Part of a small language model's weights: 12 heads of 64 (3 for keys and values), RMSNorm before each block.
MLP neurons of a small language model. Each row is named by its layer, matrix (down: output weights) and neuron, and shows model dimensions 256-511. Each number is 128 + 24 x the weight over its row's rms, rounded and kept within 0 to 255. Numbers have three digits each. A neuron's up and down rows have the sign that makes its largest values positive.
A block is one neuron, or neurons of one layer that tend to fire together. After each block is what it responds to, as a language model described it from the Wikipedia text at the highest values.

L8.down369:133118109138097164113166145126134142079137094148171137132124123103142089116156095097144123138143070107140114109162121120158141131172111117129171131146131112090083125111110169156119089093115126140124131157098159086109117125144184141147133148108159147128107127140107127142128088129122119137106159156145099113127167147148146116146137124124107203127167142129127166148107130071130122117101141135115150134140145123088129130101156209152136136125158117130125094170164111118117121138135098122152110115148173147079103123167132110137136127125126132154126136118152157087129154131110107163135131163146109106164139145118089104148138117172115150106123129154115155073137150142102113107141124154112123149130134143111163150166136121132098145135072122149119115096115082064131098087169122
L8.down437:120145076096113144114125185146123139140149169213093119170112127112133153126125039122130142120120150127163120134164129141117151145125133169101110108147129127123139094134156114162089106131082117107062071143112088124132086153128124131112116095111107175105126111130152114171142141124140118088143123155139143171173109109174141102164160123121117123131148185148158102146128142135115140147071106138105111150124139095109134114144162131139122105181114130185100124160109137156143136143111151133099122137120143140101143151097126108123122141142091133127134158106102126160158197087126134099119141111135081112098126111145129103139109122107133118116108126112142160110177133137127141102094088129119105124138157152149150131128117128149095116123156135133134107168139161033108080098126127
L8.down770:101151099137103165101137133128153111111143090155133150146111114130148133131127092133136140108112119114106101127149111120134144146093096139154109102108130137128149133110162131134154120143109136130144173109063167103161123181159076088092155152113177133131147141164123152084163134147189132125129138119116157155109082133099105122142105129136161083142159169173158142174144169131146107123126115116139123135116129093138080142138104108112154134106155147126173132098117144140158120128163167087118142101129120086128100128164120129099121149099132093105128096135172109095130108116138149112116109139177170115180134128155147115106158134124168119138146157109132142135116152102130122163110138127160101150097116137145133157132062126130141157136090164120095170122172130120096135109102098
L8.down1101:120093153135174129180127147118117112107139108107162055096120135134111137120106158174115101064098124115116151136113142106134128140114154158144110124170121162153127124136104093115117116140103128119125134169120105134161112125139137168143118174115140134123143141124123118138081144100131113142178142095086132112098074135071141128120168104118151135154134137100104085148149127136155176128168143163129092112102106122161143150148094134150129147152132135100122105106133127143133093148142108133115098115103102166124150094116130192191113141151187133074128108133143128145145128122124106110124138069091114077115119160150151137088123131121106116142121149122128124102172097088130089151137136113089140175129137126114152095125117135118101065090150094119129143147127171096109110130147102
L8.down1176:154132077100103113169159088134105149059074081146105088084081115114197089130131117093159108133105137075132161132127097128104120128134128107098110130139111073134116104160102160125133133133081141140127130117101151133116111143114157138175126168137100110138125113152148177122148084129185120154118109071117144128137080124090100123129100121147118117123168148158158098114120113104168090191147089086095161162116130103121087095120131141100134136075142153147126163100110124145183082125153171108129119117115128101108112105139111138115129150141143148166114127149141161127134145166136118063127111142148138140187138143170145126072042107120118105130112122136157117164157168132102097136138125097152157126152125106137155109103124114147104107112149184141106124147116125122125154111140100
L8.down1222:103116111139120100143104120153117140116112136135137128139164143107164136126128161131122104136101118128125145132103104108101095109155130136155094139156091133119115133132123123070151133146132131117105118132135103153104123117117104145147085179132169171104108112099143089135149120130158138160103073105093113109131128097089130116140120096149090113139107119114116164126134134141095134159139147103125190133125143162140097127119124117114125143061107107130138131094131147121114128162147126092172121151101078128160183142100150150130141109116128178134102165149101155146155104103162119121136064099138116165138155149105111138151067115121133135127128144132116125132134156120138169141107144132126136087101126124177152125103156117165163155132092134116104097158134099000154117130144096
L8.down1224:124183130107134135167103131132125124113124121125164104141134107141105100103138138174167116160134159144126088135152127165142135116160082144126133185135171135117106097117137090167120128101159127131137172143127114125102140131159140138175154122075090096104106166104128118166129110149145107146131142105111118096116123110116163142095148113143136140159129094112140101135126152102142127177152152154122146126155136122121160086148165131139139143120138105126120102076132166130149134110092140141141138117153153170129153153129112111139133086117096144106112141090150156139090131106095157153102148134111128151101108122063145111184215071141118071142166138094128127131142105125143119105128094130091106114112162096110136111108126107128098134152149158157169145156162145133096115152090119
L8.down1974:130100142146131085093132122138141156158102160109127158100130109096126138133131131121112145134108172143124127098111158118146146154121157139150124104128143097138164119121100126132176128115093090150162097108098108130127083160121136142149107106152128105108141099122116130095157130174132124130151128167145132104125148167132126143154151098169096104104102117117173184136153118130135132147093146131107136117153092174147081158131138186066114146066124088118154121113160090133091100118106125146137114150139131140108109113144102129115131114165160165135136155107075110132133130120138172113121101095149135170168094143100166160148095108109117123139110168127104119090145145121131105143122167192087103116109120111130163139114136131127097134158153109130107121103169139077137111122132121
Responds to: Word and season completions. Final pieces of split proper names (Picas|so, Rimb|aud, Mao Zed|ong) and the year after an en dash in season ranges (2014–15), often in stats tables.

L10.down939:107128116140123117144089107150122147076106086135150098102108159154150144085144137128165103105096107098166096157109115110136074106132081116137092128132109088110112139111133125125093149116127176104122112153118115124160141105150118100125147094151098129114106131126176122145155140141127108113075137137123097128120163162088128144126127139138157108123163166131124125161137146114103143179113118133096134149135103108147124111165135065127110098122144121135136109112129128137109098128122165139141131137132130127082148122127146129145125148133124138137134122152132124120120154136153152143107144141113117190136127099131145099120129107126117082152137091121173135159129140096077119165155135126106151128147108136153153149163179109095139109146083114142054134182115148102108117112114126
L10.down1135:160126105171144143115161155111114124123115169162120103111164139129158113117132109125146120113143154108151128144121113178125129133145109153171115111113140118134143144136143162094055127158172091125123082149164085121150172130150092141174139131096131123102141115118143140138112108200130128132096140094127133173091139101097149073137109141141098194108090120137139133087119131107130148123127104161098129137122154139143167122152132138106129146127122090088157184077146136077101133142100129149113150119151165111127108123144133134128141172114111111112092121114144133110165151187135132114138076109122113135102117116126166109179157139123083151130128094064121088062104108099123144125152107157150162117135138151082137155137096104099113151122175128140154118139174110112137148126135112
L10.down1161:133089144126129118139102120141106151102110160143162146078095121110120143133109135171127100092116112163157132163129141123117125154104113119126152114117153160129148125132117117099117115116115110184127126118153154113128099090107128153137177113125138140123131112125142119143147144093116127160134119184121162113137151118131155103119124121101105125157189143129121109107128129139120121133165147105092144144080100119073106156117112139114092146144100138111139107122137132087098148121138130130134137154138099131102160144136134091118112118142127137104129089126121145097145101158129137120138124138131065114153154149159148148121155156128129097160138115141099147116123126070139145141126093123131115082106139144094101160142125146145129134144128125156072152140134117166087148102166161
L10.down1588:129148173116161130168105142158128124088096105142087143123124121151182120163162129148121139124139132135147124142144121081084132148169143155145111118122080087091097128157108119164113072094137107172078155133102123155126107181148136096121138106159136139135107138111134123162116146125091123124160125131118141157136114116059118152137168142120127142186116123163174080124149149088112137165130120123132131113123127089144145136105158154129148127119105124137153121145118132114144146127125111139121140117165158122139117140133123113155114130118108141177094137165083168151114152129143152127104185086138130163100144130094141111151071127168124152104154140138118142107112112162151132089145087112123123110159104136130138122160098121137128177154112147099110121108157112131118127165080087
Responds to: Clause-joining "and". The conjunction "and" (sometimes ", and" or a comma) after a long first verb phrase, introducing a second action, e.g. "crashed … and paralyzing", "raised money and sent".

L10.down734:146158120132133118175134077136116137126147123163134123145118143157176141158143213089110145146111089132096112139098115145128150141176109106172068126149132166124172117136140146134135117112089118157138136177141147167138142124138137104122110145147129098138092124129132092133152141178130119138140126125111087157139108114104146160109158140145136087150164167095170139132145162089122092115081108129115133148112146158148125144107133167125156121138160114114120126157119129111102149083137128102150138100101155125129131120131116150056120124149135104187089118145113145110114193084122122122092147110106136153134106108042100128151112113114102128092127143158171144133141147088115116039133112168104144134115122124112160123116096136128116105134122147124107128122087107078138111115139129
L10.down905:150093135144168093119133120128130161144098097118149126157145158141166117116100117129115100139123119140133103124124129119141135111083166132098157125109118094097157116131142116141146095148135072139149134112103104148138196152125122130085128164130131117119131093115128135133121165158153165136158101132129105093097136164090135107141141115107164167130088174136109099146130104160119095117134130106151154145123115161132077148089131134115103148174167078147135158141146111176125129118134138133141157157109136112166069115118099154122132132118129151157161168125124172115070126112129145109166119092160129203136114115106117105124102098143110147141130106113115080075134128124136112128139158140137099121119101158126140150107123123129133125138146127107160124132141160027118127180172112
L10.down1103:115126146137120083109149187132134117120089134128163134131118103136145154145166169107114138107091108162115116150115079125124104118163071137131125113102166101102143122107097093097124121111129098124110101144150145129144165109132103121145161158111128112128156125140126133126124144081143101120147096117114144149106139088145124147146092104148112112124118117115149167163144122157146111117140140111107094149102119135090146122134115070159163123119089133134167097114128131115148121154118142142147128124164153135120144104136096147100171117139125109115115157084084159103106150112127156166151154138142123191130156154142106110154138150137100111165133147171098143061135110109123134149136133108190142110144084091130118136135126192123173138135115153118085183146099128054121148161103116
L10.down1320:122152137085137122158125114144139159179121170141116135162152093103102115113161111093131151124099153127114150118153100118126111163155118146151111128140139071115115158098181138125095143155120164140109100138160116108166118145130097123152118144123114096163144122134131098164175133136136127147105139133138130073172148149120126130114160111168175147119095113119143126122083103089122082100131124087152159144136116119110147088115142115121151124132136117141112110096149123104134123128071120101089173128132144131107116082137113107178130136130194095124108129121114103078149129120164121139152131151083091057133143130116140112105067142128140121098099121135133147114127191089143148162108096081128161129125175124114104149124107089152162146117154102132122082163066122155119177127129122
Responds to: Repeated name endings. Final token of a multi-token proper name repeated from earlier text as a sentence subject, e.g. Carl-son, Air Liqu-ide, Organic Valley.

L10.down190:095138122127114108100135086089138121114149103119116127182135142102124153145140146119159133181135104118105127076144119111111109127116134131084168176139132093127141114122083118138143128134142099140104148129138141149153157117164135122097140148102128152100138109163145120124178125117114190133098128123150150130111108114166116114117111136127144157142168098113144155103122129129157091129126152129101137145068098130098153129156119175106133147126117112140114138156160076115132177147100125109105084156140153108138076123125128174146142103106077127105121104084097135064153121137141146110104127173102117142116108118152112078105125130134159128123146146153096123113139171125156159141123122091118144118120143110165093122165149158138136118088106110147157157101145160161125118161164094
L10.down341:105141157139071101115101096140125133136132119035131134110137130121137081121159085131168162123135167179127123095121069158137136127156100126113109075120128107118130110095115097157125122111086109146111087186151120156126143137170133071169133163126107160161106137142158163158157114128127130149104117149174113132103156109146105135122134123132133143130122135098126099115155153108107140144114105124112142145126157103136106104136134130111109160133143117141125137111143166111117127108170129138148141109130108142122156103134144163149107141142113095093170132142126160151157126156125163171135096145144103160116154101133132122086104079122111122129131119137111118147120137120139117130113122137142112124141157130125071163113154158100112143114151159159137140124145140167132137120077137
L10.down1089:109129144154180144137150103119107107133113128102134128133127132130153149164139183141143142117142109102078125120137137074147163165135127146176129122150137096117117124128137129136112147109148088125121096087144114169109093177132109102103141151168144118123109124190150098118102126107130101091092161140140082108134101113086115106112116144164134111108148127113149134141130155173122092118116157142094098100126121117143123082179115145171109163130127158115102145108152110086133141113141137126160149159112126093137144136131135168090135143114121120100134124165101139109089079126118149132212134137166166085099134142133132132088108122114135148121113090146117075127111108124113116171125089166182118122107136170145075132166121121119120126145130104175139099090127147231133083121125099
L10.down1787:099131143130137120138132157094136121127123152178180128095106122137106130089134156129143111110122124152145103143107186141138135132105183114120130130139114123144140100128134127177150092138147129136112175089116153131119114123151139155133120125109103112124097147135120153170163141127181115115113123124147130121122080129118142114103166126160176106106133144113166111148126174153117121104135151122172132110128084127149087129111139106110181096132109167133121082170132142085203092155199138086148148085156099094161099100140130138110136159174102117082131158137126121103128155121082131114112164174128136075154106139144139158109117126145105123115168139143127133136134131139110180138127141118120131120158122136097096172108137137134152126157095134152107124126161143129132120122135103
Responds to: Mid-word fragments of rare words. Early or middle subword pieces of rare multi-token words, mostly chemical, biological, taxonomic or foreign names, e.g. carb-ony-ls, C-y-athidites, benzodiaz-ep-ine.

L5.down479:131147145125121122125118192149111087147160140094133118143132120137124110121118119097125143107158156135088153152086127124109095137096145132106135146144107135103122111133105201131142106155179172114121139085155139141134103092108149115137102087159120140129108111071122121133131154147111133145108081109136175161120136123072146095144142134121111107074120147140151148137115138130150115111187126146180149170097128137135164131143107070121160115095107109166128154181106100158103123134138088058164085136147072152130116103157081112101144106141159139117164148135152118098122106108093124134109153122109148094148138136090119115127155148132120128091142088104136158121161148150125078172112140093118161139123117135175162120121147133128105151106206151162178145087105134103177103121129144
L5.down1102:148151088119101091137109154150170129095121158141144178151136115115122112130124166103119123112127126139090079086112105120117129146139093092112120089132138164081159150117128099135124131087102116099117158152162135133116145110129129161106153138154129107134144114139075091158174115079160105146116089065140115132135141155156152119126128121150125150117111161146100103135141108122160145087168150118148113172123134147109186111188126094153118138108115122137138096093126075096073107124161105122147092139128144131124089121112138123163128093102122145142116128158138140114102119109177132125080143147129162102131145123158112123119151145118100126130110147158096125137138146112097129112132129078108120121171143102110110179139113089145153132175148127088141137144170154136094115147140151
Responds to: Word-initial cl fragments. Short opening fragments of words split into several tokens, mostly cl/Cl clusters (clashed, Clive, clue, declines, eclipse), also l, tr, Br, sl, Kl.

L5.down108:136116117144188118119108096162113102115159111111136125160123142135126145108109181090098119133103092120146150132115060132134140162153120113116148088137120080113096080083097163118142180111121138123141172098143085151117148128079125107162124089101139117125135151127156115125164094151146092096108085123156107164137155130151091138089161148134099146115150121098109141142112131153117099132111096096135165113144169156121157072113121140153110130136122117118132118095097133161110126111106091147149143106071149120095080144208102104177114143075138107125121114134149129104107150140086120128125137106136091174098166150101121097101153136124128058120161116123121096132148094110153140135163117143135135126152094137126149089150138095137109158081165077170141138145121121097111131178119116
L5.down711:130148122089127093113109128118121125136152144134146118156148134110126132114099084132152153127122138107101074140122149119111130159102122131156142121126153068154143130144122108125164092158146105149134093125137094093128119100157090103111149107079137089126156133100148149152143134072116145155170147194121121127134137182122099129155181141152089103134149092092131129195117132154116095119111138141137097143139105132146109146105117120173130127171095130174129092163151105131148096129148138126117132125074099123135100151105128100131066151099125118140138089112142084142118109160129141086131182107132145169109163101126140108146124125163180158145099131114124113104124111095097119119107167154134150177135133146111145130116130160149157151140139131148134142128156134121175170157096139
Responds to: Contrast after negation. Clause-joining words such as ", but", "and", "only" or "however" that follow a negated or limiting clause, e.g. "was never a federation, but", "nothing but", "not only".

L8.down5:152121156146141128135131132163086137168120152139121175135153139138132147108143161100096129155095108089114114119148203124132122134148135145134128158141100084110109123103063129113144146133156155153146111091176110132109138144106135120139117094114102117135098133132117080117143109167143129141090125121115168136161156112137115082127161141133155136105183112095115135123135099094093128141133128160119134145130140079119165124150155122156144104125124142094122146139113114149069127178117104122124122181144110141147146132126148150117138114114166132137127134171103141088159146103165076143158119167116172123126132126111153154108134092154123087141142120137150131118149145151108114104097113117148136108134098117124098147119101121157130147090128155117112141105117115161091144122108163
L8.down121:140165110136124120168112101146160111091121108149156148112110130122172139167100134142156121134148118138131170148105092157154161101152128161144168155118096104109121112102139149128107196144122107157152166170090139189113071126091107125132156121126133126117145100106139141160157148129117149130060162100160116157108130164119148091137115143130142123141124136139078138138111150075123137150126136105113143141117126127142123143159136141175143131133136115100151153112158130090133115124101136080139145169153135101133109146106138064127123146137130131070134134145109135169179164160119120090130185126114118122152076103163151139110137121140160163123146131115104098131119103131121139127140113128149186108130089114125154109066129085141145114103142139103140102104147139105126111123160110
L8.down488:096110111104156087144106147186079125121149131145142142146083112127167131138082107110149124151118154133118092137121142114137114129114102134116131120087099159133081156110147110184135118129117131125152086117119122102101141132116123139076139095132159100122077149160177122096114080144120125168111184169130121132127125094088121126151110111137156151140118103113108150155127123099130122147121164142117123133115171069088142151130106133121079141113126117147154111075139097146104090156110139127135211147123089118124077133131100122125153087155119079081141114106161124101107123143082129113168123122157147147155151136102156108132141135121158159131146113086111139152119139129121120123157146163107143118111088124160138124161144161121060119139099129085122104113130106160120125118113085
L8.down498:108143120102082136129115142140112090107167117075145176107116137152145136099123148145097116146121173129111136123142096102157129086116122119160140137146130133100120106103127096173131170163083104129183140112133143189090074113090116128123133098135079144134138153113174111112141138116149128151177117138115091118089142106115128120136097124149154154168083172101113131114108094145144124139142162132125110149156123128099169071158085132158130080163144150102070159115132096109121139172151137093131107129155143136157102169151114109126137118091130128125141137123121153116130143123150119093104137145119094132134122096147107119113120126125129105147075102120113115135125134130076164107126121145099055153116129137171140139131130084111161130112136150128081117124132101176168146161084060
L8.down767:098117114127142126136138156149108148160119141121138106123161139096138126137137129154182148124137126128123086126157132163135135152138112119097130138127141170146079136144070112152131124172140103136123160129135086097123106158144094094128150138068144075120114129140149144135127138130096141155126149134114175135112089085125102137155146141134108116087109131122141103152096116140153140145102154130111127110127136130097151104106150090142163142125118072117177157145168145156150130183094105120096133169104187157140104135139139114094102126108126136151117102134098144088173185121132152119126115114086134074148114192144126095111157139137102091113094110146120114131090130164131168144152126125120057169182124111148112095096143118108161136186127150120167171119112131096130141123128150
L8.down1083:156131157105115110090087134121122116151111082140111128130152133081124136080115121124162148114123141070117107120121123177122098125137192125100122100119157110116094130148129110121115130094131140079106159158134119146087100114125114149132124131101119127118137115126153117136125137117118126192133153132131125090122127108131115107115125094145121142109054134110097098136145135130155158148143100092161119161131145102112116094128130123113112106099127117118144120171148147138100121092155116146163113121118126133138101091147184194154116137100116136119135139111114148116130131115103130089156158156137105100108141122136148139134129137134135120123127132102119127141112115148136130177131149174079086151148171158106116118099094135099128122107143147127148100140135109158088171122134130
L8.down1345:152152162113152114127115185121113134133125054125157133154167111113166117128151124117132146102131108102076141092104173096137102124108154123116130097109099136113134132123096127132116159084197177177159095153145124122101089121101130156085127128123123133105087123102135139142114146110177163086126079128110137122124163123125123129092106151113105129101180168164140081120141124143125141096119166131133147110109093157148139129124160134143130104115128104138121155116126120097136144104115098119125104111145110132148131099189132127133130151130143138129137117107148125132125153123125104128102118124134147140119138115147133166098126143097099136105128125128110135148114129102157137115134111073108153125145120176135117143099108172142093117131145139174121175104092113171160148143147127
L8.down1876:149158115121144107095156098164123190140109078146124112131109134121156112155140159111063171149107088102134119078119099100129154136103111117107101092124107117117056118092134162140167108178116130101180146147118110159095127146131158157101134129150125133108093090132092132157162091135132111119098121112128123102117159123112155130148083126108145163105131118123095151128142110104107127119137097080120173147102145132133107129165132136106135141146129134115139110133100111159129119149116172123090144134153129133114145136108107131107094117131137078128135113115101137095122161188140104128157128137110092087117106118096105140105100123152133084129103111150096108110127141122134152119101135112108103106130128150158061107116101137160149150095129160123151131071089108147156168155133118
Responds to: Early word-piece fragments. Short opening or inner fragments of words split into several tokens, often cl/cr onsets, as in Cl(ăbucetul), cl(ade), Cr(ustacea), D(i)agnosis.

L8.down295:150157131166114151144097160103102113139165168110176138129098106129150165159113103134125158141115160144094119125107107139084146153136079157120127161177124116146140137116175116133143110130124124141149113107142108153112134119142127150141131102141115145126140112141116120140144134130090134157111099133157157125154146140101085130118133156132113149101103154166120122155128133136078083157156147063146112151100096174131160149107118126091124125166124133098134139110138143113124121125119115127113128111094147158124131133106168163180098135111087135114113085107138078132094099145097096109112120130113110170143121157113164158103099130102131177153118164143156114135099148125143126144157142128108134118178105123074161153098123104103145109149123077122135118147063165115116130132114147
L8.down350:137152131079145105160125153146145119157117121093095138143115138120085157156127094129149122093106170123154153121147112128144074143141087166138147197114132104129116164159116158115137133174145122140097194161167132134120097148127158127098113136117145139099133092167129134176092155111126164132118112076124113165120094149095103138169134088136089114123097110101176096118091100106139099148117118177080168114128140158142152137136102106120118118141140153144087127093127146103142153116112117118172131151113106133167146145083171110093103117100114156127119128137142147081131161134128149110087161183102114111135120128125123107135100126071139101127132087147192118119098137098183128121117138114107127154106119131173121139143067113146116100121173122143138127108127176132150106133171120
L8.down512:163137112159137115155161165088119135165114167121119128144139090116088137139140109125150107139121115113109125078185079102104137117098097126158093130111088120126116135132161133112160147126100141112172128112151085133167196123121094129180110114152095116115125117107113092137100110116173092093130088137094136142102181137137126139127126129125140113169092147143146149180154111138149120156130134134160117089154094133153099153092141149136109169152176157175166156140121111126114140133120122130110153104151137103128123155135143128131130095154136142087113131127145144139068171124125111155107142109130133168135151092158118163117112125129124115148124143139138075125138138144114135133144158144166119104134118143107112110124134140128119109137063081150139138108117173175126126118115135
L8.down727:112126122127154124130155082132142120128111130137112102123155129095121158138139179122105117169115166138154106117119150126144094133088127149157080137139162101149134127156114150119131140145137117164120104120135086123144139115144140056124105115133114161146108148190103134141119151131090135155068115166132110120141100109104154115129162159140132104110102139116145126140106141155149110120148074102090145162106106133110169145166151119135111109147137171101150113103129164100091108112136099138109150168092169103141120158141135105178130160128137158149152124079147120149160152141084133122095154122125123159121197158086089181123130098108109135071115100124123143093109101125127155154149174164127163113115149124079073140106133119158147130149155100144147110144147156193118131170151131
L8.down923:127132168109113164105119127187150136112172092152105127135109069140112144138141098151124151146164165138170154130147136148113124089171136156134134122130111154123149124117134131140138103108127141131102085129121136104130145143117139124125087113161138180095121126138142150124112134152106175114147152154151135152109149088111128134124155103117173118090127148142108107136088143106132109156110107129119109077120103112139088150143159121101173144176141136119090143126116138162106125192090142125131168155122193099122163124174120121135065146118130134116142087099102131121139100086158137132147098132124126149148152096109164122115109104156107075142112150158113121147127136130078076116130122147107136159082106137155090093116119084155103134071131112128139119128071154134122128137142156
L8.down1086:141153123153111115156113152082147118062120054118142131130137128117116155088128095123149155171133112098139100136127134119168196110155144152126126138144087106162131161113150149102129127131143170133150129115133124128116087119129142138126122135104145153111138130132119147159141118111148140137129155150141131123118112147092168119092100118105117135112105136102076129136138146165129143135086176182155139122150134120150115165118149097078163176113150104124135152123132146108122145121124106099118159138113148141135172075146123132089111153125130125133152123113152137143114147143086082148108115144141096152160160111113144138109143097109133134110152110133165127043095100137102156128121165140129084142129125114115096116078157130154175124114102134103161089123146115150154067120131155
L8.down1108:129105122135089094171131081100130129132117102125161111121113195141140162095075135087137129107101157111093105133122147089102142108107116171099126126138081136123118112131103108141157137094098081108148124104117162133125142135150118108108111148160089117104148104144153112163172105101151129100125145118142116120124146126097117089109138114097133101108118097131107162065130118160162126128085090100143087106167112126146142088094126157138101057134096189096128113133112170101096126127133136111154147134113126121146168113151096124169155161124126107163153128113123114121148084130115114146168135137140172177062120123143147104112140138101178133123130132133149157134116137120105122143143115138112142161072080107120111123157139134130104082120128140115121145094164115122167115165111144
L8.down1338:118150132138112111148109112152087126103106160145139081078122133147115173130097129149100137143155162152161176136131121126103131174135151102123146158124104150134135121131154142135097114111146123129128118115138156132114185116135121097164137152147132148173154133157127142125105112121132135091159134154085108108121118123159128105119144125135133148123121149129145183091147149124132118134141109086155117155108145185083073133140135122106163178109127131093135126110102145112180076118098131074124147116082137142107090132111115143193120121148141103101089169154150163130139121174142128139136132166103167192168170173145132148090117134139119126134103165096156143112147171097133123145141127110136218178171106125166126131114127116149094149133117129144134129072098100161108154088119149
Responds to: Clause-linking conjunctions. Fires on "and" (also ", and", ", but") after a full clause ending in a place or noun, usually starting a new verb phrase, e.g. "…Texas League and began".